{"d_model": 384, "norm_place": "pre", "norm_eps": 1e-05, "lr": 0.00654, "grad_clip": 0.5, "decay_fraction": 0.613, "train_tokens": 457600000}
MLP neurons of a small language model. Each row is named by its layer, matrix (gate and up: input weights) and neuron, and shows model dimensions 256-383. Each number is 500 + 25 x the weight over its row's rms, rounded and kept within 0 to 999. Numbers have three digits each. A neuron's up and down rows have the sign that makes its largest values positive.
A block is one neuron, or neurons of one layer that tend to fire together. After each block is what it responds to, as a language model described it from the Wikipedia text at the highest values.

L4.gate394:494508524479509501523491501474462493501527472512478495479504521540497492512494505534518507543516506489501484454498471499468527485490522479529494463503514478486526489458512470522502494477513509472477483511498553522494508525485496523491507471544518507518499510470527486519487515523518491487475500505489543463491474516464483490474571478465504478447506535510453500474528490476489515490513
L4.up394:502446502543494495526450510511489497462521520519525483567464503473503485472506465517497465512519482501479502466459462505526459478478472529514469441476504467509509533507511528507509480515441436508481495491511478521504464509502506519526480491500525517494516495535559517443492544527525518489540514519494501520471544512486472473537551521521468504472479531524490536487512501471551522508480
L4.gate460:512516504520481493501461503488477530503486490496493490515484522553471477502493477522489463541517521486488464520504489486499484468501500475512506479512534472546505558482504494487488516479546480447473529502493502499493474505480517512502553525500532496539495480485478477496488506542493476445522527546474516493505479533482516531509506492520474480518510526515517491499536481513522554480473
L4.up460:486502487446488510458481495526525492453517529483479508479474478525475536530535479468519520458511529493483525473480503457513482507521500476456529508502503502516519502502522494513505528503488500505499502516510479482496478541513529506487484495474525487502515499476519484521482507546484474470471496487464499521483524518477502492489513500478505474494555485513578500509532500540541490504520
L4.gate687:514482495484517494507469507485461541498541521510520515500495465499469480486507511505471537481527480511462470521492498502484479512505448501512517452464456490497483494458528477488532485498495550501471476520505507526473543485501508506516516473507558479510526523489491491510478532573507492482487522524527510498530472507492496538500529455474506443473506463547514532513505458515518539526448
L4.up687:509487515527461525502491460545515469500440541497503552525478503482482476527504455471502526475521510539494522513497486519466497493493453509503492532517472448508499501473524488503516454497456481451516513497463491519520488494464518493451555517508494526509495470470548520500421527524463501530475472493491469540468531518467456505499471493483483497524523493515489526511477514493507478430577
L4.gate894:524489526497490462506465495486487523451506455512505501472473518489538463534503513531502506507496519466480516540468475532517478514517501500536467506524495520523513528492514504531508467519530467483484508502492529534510463536534557537423469475521505478525510494504508492482510484520503482497515484520457458504481522508476511508510519522496506430487515470487485493511493556497536509521504
L4.up894:517495503466499493485501512515503493467511490521485526505482525485496482500501514516558517519488542502498525525514468529470481492495509487535501487524545535547522505500490497492490455528554456453506470481513492516516442527485538526456493524509485470496514482528492520517471461539493488492541505547481491477460495466452497506514487529489501486478515482509463497512519514508519524540534
Responds to: Verb-completing suffixes. Final pieces of transitive verbs, mostly -ing after by/after/to, also -ize, -ate, -ed, as in shut-ting, se-ize, rot-ate.

L3.gate70:514457485480473502520483514500499463491515460532485506490492523472475532538497454488500445497518547494482492495481482528470511511500501469527507497499496524523476479531513471530524491440535502482483498481502539511485489469487481524497546476479492511494513490484502490506553455472490508541520476469501525507506504577463517502479527492534512522515463516425526478444468495478473473472535
L3.up70:484503516523514518472471486481501505505452510494521481486531527493497489437473505522496478553491475476470493471471492511474490476484486525479497517525467525532540482559489486545527502503463490541498513510494517494513506517507484556498510488448431539461502460465547465449455496499507511549522530487471488510505497539518521441466460481512492507476521442504527474479472529486519480476497
Responds to: Mid-word continuation pieces. Middle word-piece tokens inside longer, often proper names, right after a short opening piece, e.g. Le-is-ure, Le-ed-s, Lo-ire, Le-ip-zig.

L4.gate3:479524479527496484517466545551544481479474521492519462531486510475508490519489532505502510475496521478499480451447494474490457494473499491498494473479526520499457500533519512500523543526512492494522496515508494555492521511480503496545498523525491481465516557480457481490531514458508530501504478502508460498497463556540518528511521480491540473448475518532518541489478486521462489491527
L4.up3:468515499477488505491486515540490498521491499526493530483479538466479498489478511507485538487488533472521499511526499535523538524484503481478537439466484539505546531532507480497490525486498496530486491530496481512439530493516511471512519482504522506483496493509484524477475456467535494497508463450508489520551493509458488543504481489514530481495485490455527516547482479476543541481490
L4.gate407:471466554467387456506513531524480479483504516473518493489498491490503519477544502511474501460528489447481519532499500469553496521509473505481516550489525467525490502531528509498473542455466494498497518472498500485509516450541485479522500485543502474498514501513507499525495495513530529490513496465525488564491490503532475496515502512487520494499518489517495504506475462497483515468445
L4.up407:467444500491457544530558520521485392438497530545527576510504510471536498471516520511503542512494488484443495537487477471548493519523542485503510448468511506515509519526513491517455536470459480495548490480499499490511539492507485468497515497510501488504531503501507500530508542490530501497466527493490510515523502502488483516519480515486512536466504511493517519521485507534468453478510
L4.gate502:513500540495518509459483531512482448471501498522486473462433525493509491506457477538469490522526551516487508497482473486441468475520505486465505556464489509480492513510489522518479496516484476474493469480518521540467530518514454514461468465510457526482508552523464522462550532513478504542508470483532508491497540537442494516506505487505524523482521476520500509501477457506495543517487
L4.up502:497519541514489534496443518550505487445483524520536462507472492513494518499448458526472504538487501464482518476471511490489471485483512498518492549498536470520457549559511496485516456493484526491518487515505493454512507516462470453493513461506528535472483496524482495484516512470534463561505500500532505493505509487498504545510482459460535471529515501518511526510491504511508479512518
L4.gate1003:458512493512489482503501517484477439491446480476492481476495513521486519479489494512491467522512489508464498464538535505486449498470472471530522495494512477548500513529515504460479490452502457533526505481491525474496530492496446534547465493506528493514541522503453515498488570514536482481488439512520515499540471560501501494496506484470548491471494492476544530520481487508489517499434
L4.up1003:466528538506480523486482549480519479483560505507520519501489481484489497485468512488501543480506511540475505510486501475528499496481521474534480473499513440476549503539489505491497498453481486504504499506466527492495530511522522473552485503496499509514536537511505505474551459506511513481525539504495501510519532464487477522509503477514468529516519453486495538505485482486502501564537
Responds to: Nouns for people. Final pieces of nouns naming people or groups, mostly plural or agent endings, such as critic-s, contest-ants, play-ers, work-er, students.

L3.gate800:507460544485482547472510466507496549499492517555556501496530495481486499515470515540547493511492467529486514488515538523505495493530498437485515511538477495513508531511487483482494516490442472509478477527505499489522488501536486453538576486527494510505529477507521433496521513524491463510459485565489533536494491506492469521457515525507442456527494505514490496504507507465509496479500
L3.up800:486525499477514513485440513475516461482506521456548506472536501499442513494487484496505486498523513488475536534530467464507486474488475470517502471498455478512544486494541528481495506482472494479560500506493535541487462515477491465514550484494493472464504506499502504520540525461482504490491521469472503521490522530502565509502479491504444533510522493515515502493506502501504531522486
Responds to: Line-start of rows and list items. The first token of a new table row or list line, usually the space after a leading pipe or dash, e.g. "| | Labour", "- Cueves", "|1990".

L3.gate698:524494468478534476475515509488508506489551538525536523450519504511481533468538524484465562502525481493515489537492509482494471531490495562453534483558501467508482470499496483488527481524545465506529496470508508467520512500532503486486494473522522529505531489512559534512544496518466572506504490478526484469501529497481496500477478480460465570475507500521527502493501478487524492499467
L3.up698:491485461502501522495488497515495515460511499517521459442487500498538504511485540504491518483523464504504502456493509485482492488522463515432532530536506500488470508520506489494505514506503522568483509509508469508486514461530492471496482456514524504509507492480518504488541496508502489526486456496524538484501514504455485528524476476500524527460498487505511498543480502491463482474507
Responds to: Plural noun suffixes. Plural endings on nouns, mostly the split-off "s" or "ers" on people, roles or items, as in Governor's', passenger's', director's', Row'ers'; weaker on heading markers (===) and nouns like life and children.

L2.gate157:517498527484442549459498535489531494481450440492531504530516518503513467528501499498469490498540503511535496452515477491480501551461521507470484455509514531543523514471512513461463485500517477517480545479468511502529493498504510525514513504507465484520485508516528489488506496495524490522497550495515479468538484488502541531502558499483534456465526495493459517541510497454485525463524
L2.up157:516507546490487512490548501490493565504465501508508520496517475476509476502503518488490516510523472490517512554492504462499540492542513500518522474507501499500480517511499523504475517489512538538520493489509524511441440468484478484523529478516483492521541442487508468451509508494496516510517463488526525500506459496523548516471519483490589509523527471519518559476480534474485509548504
L2.gate342:512505520488469504494476485555514491532445487507526467508523521541499440506495505508479474461517492519550509474512472522518476529521509485494501485479487514483483525473437507469456471519511499478471518469451522443492522503528508548467491504520552478505483500469546530501462488466533429472455517565511500521484473460498465483509544557431537477468499500506523508506492483492501481450538
L2.up342:497507520486488530433556501481496512484490508472545545480502495411498512539467505499483480500477452535483535477514524533467496561496536522474540494507482531491530489539486532461518471496524485523522503544505497508475474501492459500490523499505528538472456548496507472492498491526510572549463472507482490438522476521498522492501518500474548525449492474488506484490499470482502528482482
L2.gate886:500472448426522500533475509492532473494487516502526543502530497543479482524477474506481492505472475497538512471520456521515497522502501495510501434505501514481543504486491506511483531508554477521484500511529530500495489501529514518515544507507535477529475514476477502474528481509510445505487534478490471498488478468503507543524500535526485527498574494497501534506463524485497500494498
L2.up886:512480503495484483502474546512466507491455568530508526511533561483483508529511443520475540479441485529542502519517490495465437504476525483419501482506458532492490476516522511523489478496501511548497508547493497523469473478545457560515472490480489479524499517498513481509522493517521468491479510463472528452500503461487513486486565492506598519523509516522491490481490494495513518492545
L2.gate1178:518519558481523490502478503525495535442467524486484505482512504495524459497517532463484483478513492494508493478462492528500487507472511485482540469474514487503462473561488483510483484473493458487491512502486519497512482505506485485492465511514505466510523553480545501493519492481469488505468490494523497512475496489509474518491492495501489515472462478446577471540507548529485469461468
L2.up1178:493516507494496526514489537531500518502506537526519555504514525480510505466490445467502487489513473484504503530515508503501489502534452519499518483521476487520540474504458505471494499490531499468480511558549474514507479526503520478511471541453522459477434470518523491501536492521489471494468517494452496506501508475526526532507462486468451550514520470494513552489531480533504479491526
Responds to: Digits inside measurement numbers. Fires on the first digit or separator (comma, period, dash) of a number, especially unit conversions in parentheses like (141 m), (3,810/sq mi), 1,230 families.

L2.gate88:479518511473450420521474492522480536515503513537490507488462470530492475496509526553540504535514510531464520487481528520531532534537463515531522499503481501521514477485532483471466487515496496471504471513526504533465532476475519493500504499459508478526441510489484538455497549532503507511533502458540512482463499461489501525495481527524465461501480482499511514508483499498495474511496
L2.up88:458507507514496459507452501507502499475470465528505482482472499510473478489483519526531500491480519465508509480500524532490530466470519528512542478488491483475568509453498506526512483478486478506492502493504500536509538499471472527486508505460535516494443450495526532512518509522510482472501489504526530467483479501511470485506478488493473509458490499528483531492493505511520520509470
L2.gate533:495470499503523486533514500504515510539539550514498484488503504469513519520479532501481439506518513510492529484500494464476507514487464504550581519489489491558503469541498512480486489456482471508522492490514464510496504482479509432518514491531521506517544499489519494500496475460512541484445489472530511523502512491522484518501504475469504417504528477517513479497522471518470485479526
L2.up533:509504483496490507508523533504517491487526533517549541483507498532493483495472507538513473518491496526496512487532505486534517504493521493503529515497492496510486434540484514507476490510503496460515513515503455540481517465466505481529518505538517554522555477476512545508523499460466533506508504471495469518523523494442479459488482493530500463537504492504529480476487530492460474535482
L2.gate537:543507467481547498506459532503508494489508527509508515486512449509521544513531514553512464500495563481491485508547475480512529467501490485505521478464519504491490527480490515510535524501506509494503502525483490473527516563517558449492479467465520502494514483504504515507443481473535495487498500478518487562521484506470459505475490488490508477442532445481501465456520481499458517494506
L2.up537:535506501528561475475507502521501545513477495503527491510514463495507494526490488486532537508495522502496475485455518494521501476483518496514524512445533526478502478495449531497509447461555485512491493500492479511497510516515497558484483469543512538463478566475484467474487486431493473504528508528482520512502475507511520508543476467456481514487548503494532528480456489508543474501488
L2.gate1109:479483454499489501510478479516528473499523558513489489476463462455481518515496487522468476515484536494446535472517543492538527500492506500477520527490507517530487499494503497444472525495512524506495491474494475512478491503456525417493467479533503481462511497511501519500506528496535545500512475503534526496499458501481501500527511492463549479467519505520536518534519481530468489521528
L2.up1109:493475464472524497506512498536495407488504592531502462509472489513456556507494502520466504500476505487507523522496510489478511482523488504491507518466492474520539497530498425463487511478517522501496501470503480512513512448444524491548477504500497493484532555512503557518506486489526536504503474520507502545513476497463495470498472505511504475481520489525508546542506499544551486509557
Responds to: Plural -s suffix. The plural "s" ending split off from a noun stem, mostly people or groups, as in critic-s, governor-s, professor-s, plus team names like Owl-s, Devil-s.

L4.gate520:517524470523452477493496496489511501533519542482524512506524501555450494515513490493504476536489472534493554506479566515501492502472516531535514474502577525474457502520515536508485537525474488472486506518543502543485509469491481518495487537480494516507514452539501528483463479480506476540498483498515519506493520491525449497495534549474532473527503497495512526500512517483495523491535
L4.up520:476497522529480491481502517498498524517488548469508468502532496535443527514487523501484483487532480516474486487498506492509473488470502503520507440518526480488481526525506490497510488477510503499523517503552506523529506491480471508493529514489482462482492501547530497513514500514470546522532467523475486526482480475517522522478485548446509492551471479458490526497487528501517509473496
L4.gate840:513501529515528508501496494455519479490493531508507452501534498516494466524485497550477478505480495493479522493487557463533496479511495460509509468510500501542502517522496502508531472459524435463486499497553535513495505481506507540483468519518495454469535499573565527510509542493507473514522470523482484510518498496438528532496498528493500529480475510465550522491483508461547495495497
L4.up840:518532501522513483522497505467524487511538517511547499468533463489476496503484493516489493532526459491502521530470538476500472475455523528474458462492473491506495516486446527498543486466503528506511481486551526523504487515492482498598488521492492456501524553516494499485495548494542503510509499514496523497488517532486495522505529517472504497503458482529513521513471492483520520481529
L4.gate849:496475512503487469545515486569509485489523525497522512491489483532489547495482540554488498484471532513500500477519509509452501489494484508495495491483493474489481500512508522502467524508519491500493485501507523518501501472532527516513511488485483561462501469505452445518523554478515494522489484474491440525504477530509471478470491524498462495540501523480483509544488545498518509480506
L4.up849:497496494475477476519481492548502485503490513504514489480524495517484475527516502532512458518476496524494495508525510471488498533477482500497506471458479490504523488478513506511497490518506506482505495511504489447510537468513489477548478476480527583494502491501491507506511533474503492511543475505475455534504477483498487496497495467501484468496476483476469517516504552487503535469511
L4.gate1095:474488485501435456505511531523501419507500558506504489513464479521535461516499489506477471528519491495461475481484488511531512473521502476480506455517495483474498506500495473533520510487519527532527545483537509526490525532512479473524492475520520468531487478507498504506507520482489496480495490476532491499493562508479468508509514532523489486512513499525484481422490509509497522494518
L4.up1095:459472500486511497490524508505482506516477482479504455527549521494488488502474514481470514478473519507515528521513485432464453528467483504507509522496500517492494511510480508428504515481529517485452462537522489554525512457481525517465512505523481550499436502495508532480465526461516544471505521521510485496487492501495509471519488528507514504463499478484563490506504516544529494469499
Responds to: Inner digits of numbers. Digits in the middle of multi-digit numbers, especially map coordinates such as 93° and 39°, plus counts, scores and dates; occasionally mid-word pieces of names (Sho, e).

L2.gate522:466482519489513482457504527522479495464532476470470480532458488481502504511501496505582500475563503519507532453550550502472505519524509525452501494484457507511498474490522501493477500489499500494510502517523463510500504498510518494507497559536521542472521501506512510493521504542496508503489555503481513488517448500476521498530482516500544500511472521516525495510509486523486510478479
L2.up522:495520516516484503484487456482538479502492482500454502476506525484514464496527450501537553524519520491519530512508465507502549488541481487517477490479480464506514459473465494500492542463486494493489495489532495500522457496518525445509491523503496482465481434467523504554526508482472465501495476536511476519498501520535475486500461482488488493489466518543554467491455496540522522535488
L2.gate610:485474501507455494498513506524481500488511490502493483500501530467495512516486495460514524495483452473493473481521518496518500522467533491494547533516505498537487503515502531561496515504543459526511504486450484469497478489503506530495483560456517502523458465490496502508481491529483484473499488558499538489524530492498573502511507491521511446510491484477513522496530478521449499501529
L2.up610:539441542462497498493502509540517474475501488526485467472467472511494488495487502483467484492538509458503475481469509584506521454509492529461472494500472522471473473527510498547487509458450460492504499494473520473496482479503501508472533494496512550496492491487491513491466473450453508517506511515537485477503523468511497496551501520490473489468518490466539476538534497473478502534514
L2.gate933:517483497481474488485521508499534516513450484509507474512506558486495529490501505525516505500517449422531488474506492490471508450486455468522504513505525517481569501482530477515571538523542522450513481543515529480483501508474527536460498512489505475494511543508555526507466515504502483511479521515480489536514473491514510507505478499500499500498535480512530483515470534504476495492520
L2.up933:545467504506568503508527503485480525502527506471471511487458490492522462482520506502526561480509515445493474489497496514524486472494460458485497463526455488521525519519474515491519523493477487447459478483518544482506499520493514508474493502435535519520514482493502501493513498467519550471514479498489521505519480475515510511535457514484501464456478533468496482453502494507477491466522
L2.gate1070:502538486479463493524477491516464504526481480517558515506447550549514531496547471478500510503485468528510492468465514492475445544495493509518497505517487458483473513540496451532533540489495522500523490515532497478491526538444523470506487522477536467482491512482515517482490524493484485502503514545467505546483503545499519492519477447508479463493501515505501471465459525545465507536521
L2.up1070:493495497490498479533483472498503479530526549490467507551472469457483514496482550501470503480509503533492516481464508546466465502490504518487486494537483495484519510502523480478485506486483502492560577479487501510466479504500515501528518525469485481498515510510492510521509557516555502544512508519510495506506427508515524509543464509516494460479483476475517532468535465498491533467498
Responds to: Mid-word fragment after short prefix. Second word-piece of a split word, usually a name or rare word, coming right after a short capitalized start like We, Le, Ste, He, as in We|is|s, Le|is|ure, He|a|ven.

L3.gate1523:511520452480490534499493511473483499528501545512499501505524494505481482495502436533472492501500490494462507492490486523524486496510492489502492512515503500544507519501533527506495477492472524484494526482495495509546524483487465465503472470518484522509512468516490505505483520485539499500480520488538511534470487511495443524497480518553500514490540463511511513484491527511461475519458
L3.up1523:516515535508482481529444501520517508503479469494500513491527518508556473527431438506495518485501518471520480528492461479490499538506499517438501451523505500542497526454528484497510502508480535473426490518494510534506521489476482474501503471473499486507495475500511476484484530560523519459445483505488480526476528524486478524536576517502475514483553529526500495521522517521452527512475
Responds to: Verb inflection suffixes. Inflectional endings (-s, -ed, -ing) split off a verb stem, mostly transitive verbs about to take an object or "by" agent, as in allow-s, head-ed, urg-ing.

L2.gate297:488445531499454486508442495486519462521525486482480501542474477491531538514469530508504511511501517533506516493509469485540502534473514505483521476496520495514492529470478518534467486460494509486459524528498503522521526519468474426473493518491522486515508493512462512490524503532519464466484464494507487544501515491461502518499539441492458522468488517489541515517501549486484504483519
L2.up297:473518497519509528462494506451470483499524506481497483516491512504503493494487512501505547548464485501425486528532529526537550508498539456483477517491490533492490477496536465529449489567509488436529525476523547483487495503513487501537493472500461478504489521463519446505490480527444534490508507477510499520473486496534495504505511532489491486516465520530483476528466494515512529464530
L2.gate577:485507482495525482472535506500491506523503478541570519453502489495467487470494448530479527536502467483507480492466507523496528508467486477495553516498507484525497499480505497484484513491503504495456503498499559458516496527478461516535472508530538496517476490510495503492508510472488527510549457506475502541458540510491499489452510518486537520485498512532556522425470503537489497521566
L2.up577:524513475488500484501466493525516507465499533512516545489526519502521493522477507549469516521501511530484476496496490511512463471481543461456458502495509454475513535487525460487499509523525481472505535477517515489544481506455509506492512480488551502486507539454522497478521487500471519504495493487529469538475484478526507526495525501427489479505477481517490527497490459480560480500516
L2.gate705:516474460477514492485508458506490446455502514543504479488466500510510453532433491577493491461526566524520513509522480523533516538524480527470524487473544486524507493521473474508487470456486495533512557518495567501504534486520475488491497520517490513469473452469519498472523493528467535487543518525507496480483545468520502470451513506512536512460498472506515515490505501504526518495492
L2.up705:499474499491494512528484511501515534491500538542513537494487469467473516502527538527511489457504503507527532493499497522490484514538518446503497431468511552559476530503495492531480494474519498558450495490523477452486507516560492473502477516517493501518500504495507525487486459502513488524527475484483528458512496466484453495521508520479474490474467511514526450464498528439475515523522
L2.gate841:542500526472526454502519439506485478496567486536463493409457522507510511527495527517518533526450525507489458521506497527492505470505466429502488516506515463522503467537516493519501520494526505538524465483501514510517491517516519469502479518488538475479448487504528486518472543499523511496496497481488540492500475469493522448521502488518522477501503547501499516491481507480510461497510
L2.up841:492524490521505529498548460525474508524488490488508495467513491444513478519512516460499484481448506496503507533471471523474480487507507501498443479463465518469474514535561499519504480503528537549499495482504531521532520512503455454477482488504517514462484524491561503498428484490507471525488488496521531504511540515534502494482476481462536496524534508497492545506513465470531473472445
Responds to: Mid-word suffix pieces. Subword pieces that complete a split word, mostly suffixes like -d, -s, -ing, -ul (trade-d, runner-s, Onci-ul), plus colons in infobox lists.

L3.gate1014:507499505479498501532489495516508521490483515488517468488518498455552492550524502533460440485514485524550476472526521509511478532454462496490482525514465506484511451479471547462494524480480567499511550531520523460498480498470527504549478506504488512528522539521543510489467457489493523496485473486528531504495527493491504535479476483472541527510506525504488496505509517477515478480509
L3.up1014:503467508520473527514481489538516524528507469479512558455523535458488475541490514478496483515549461538483479525487531511512494515501507476498523473521477504488490526496508464492552483492494458521488530522505497540577479550520531510537488511532536531509469468485537475468532505508482514506469581514499516536476538479500522522493494467469524527482510477505464500475455514531455470543522
Responds to: Separators before stats values. Spaces, pipes, colons, semicolons and open parentheses right before a number or value in tables, infobox lists and stats lines, e.g. | 0 |, Police: South, / (0).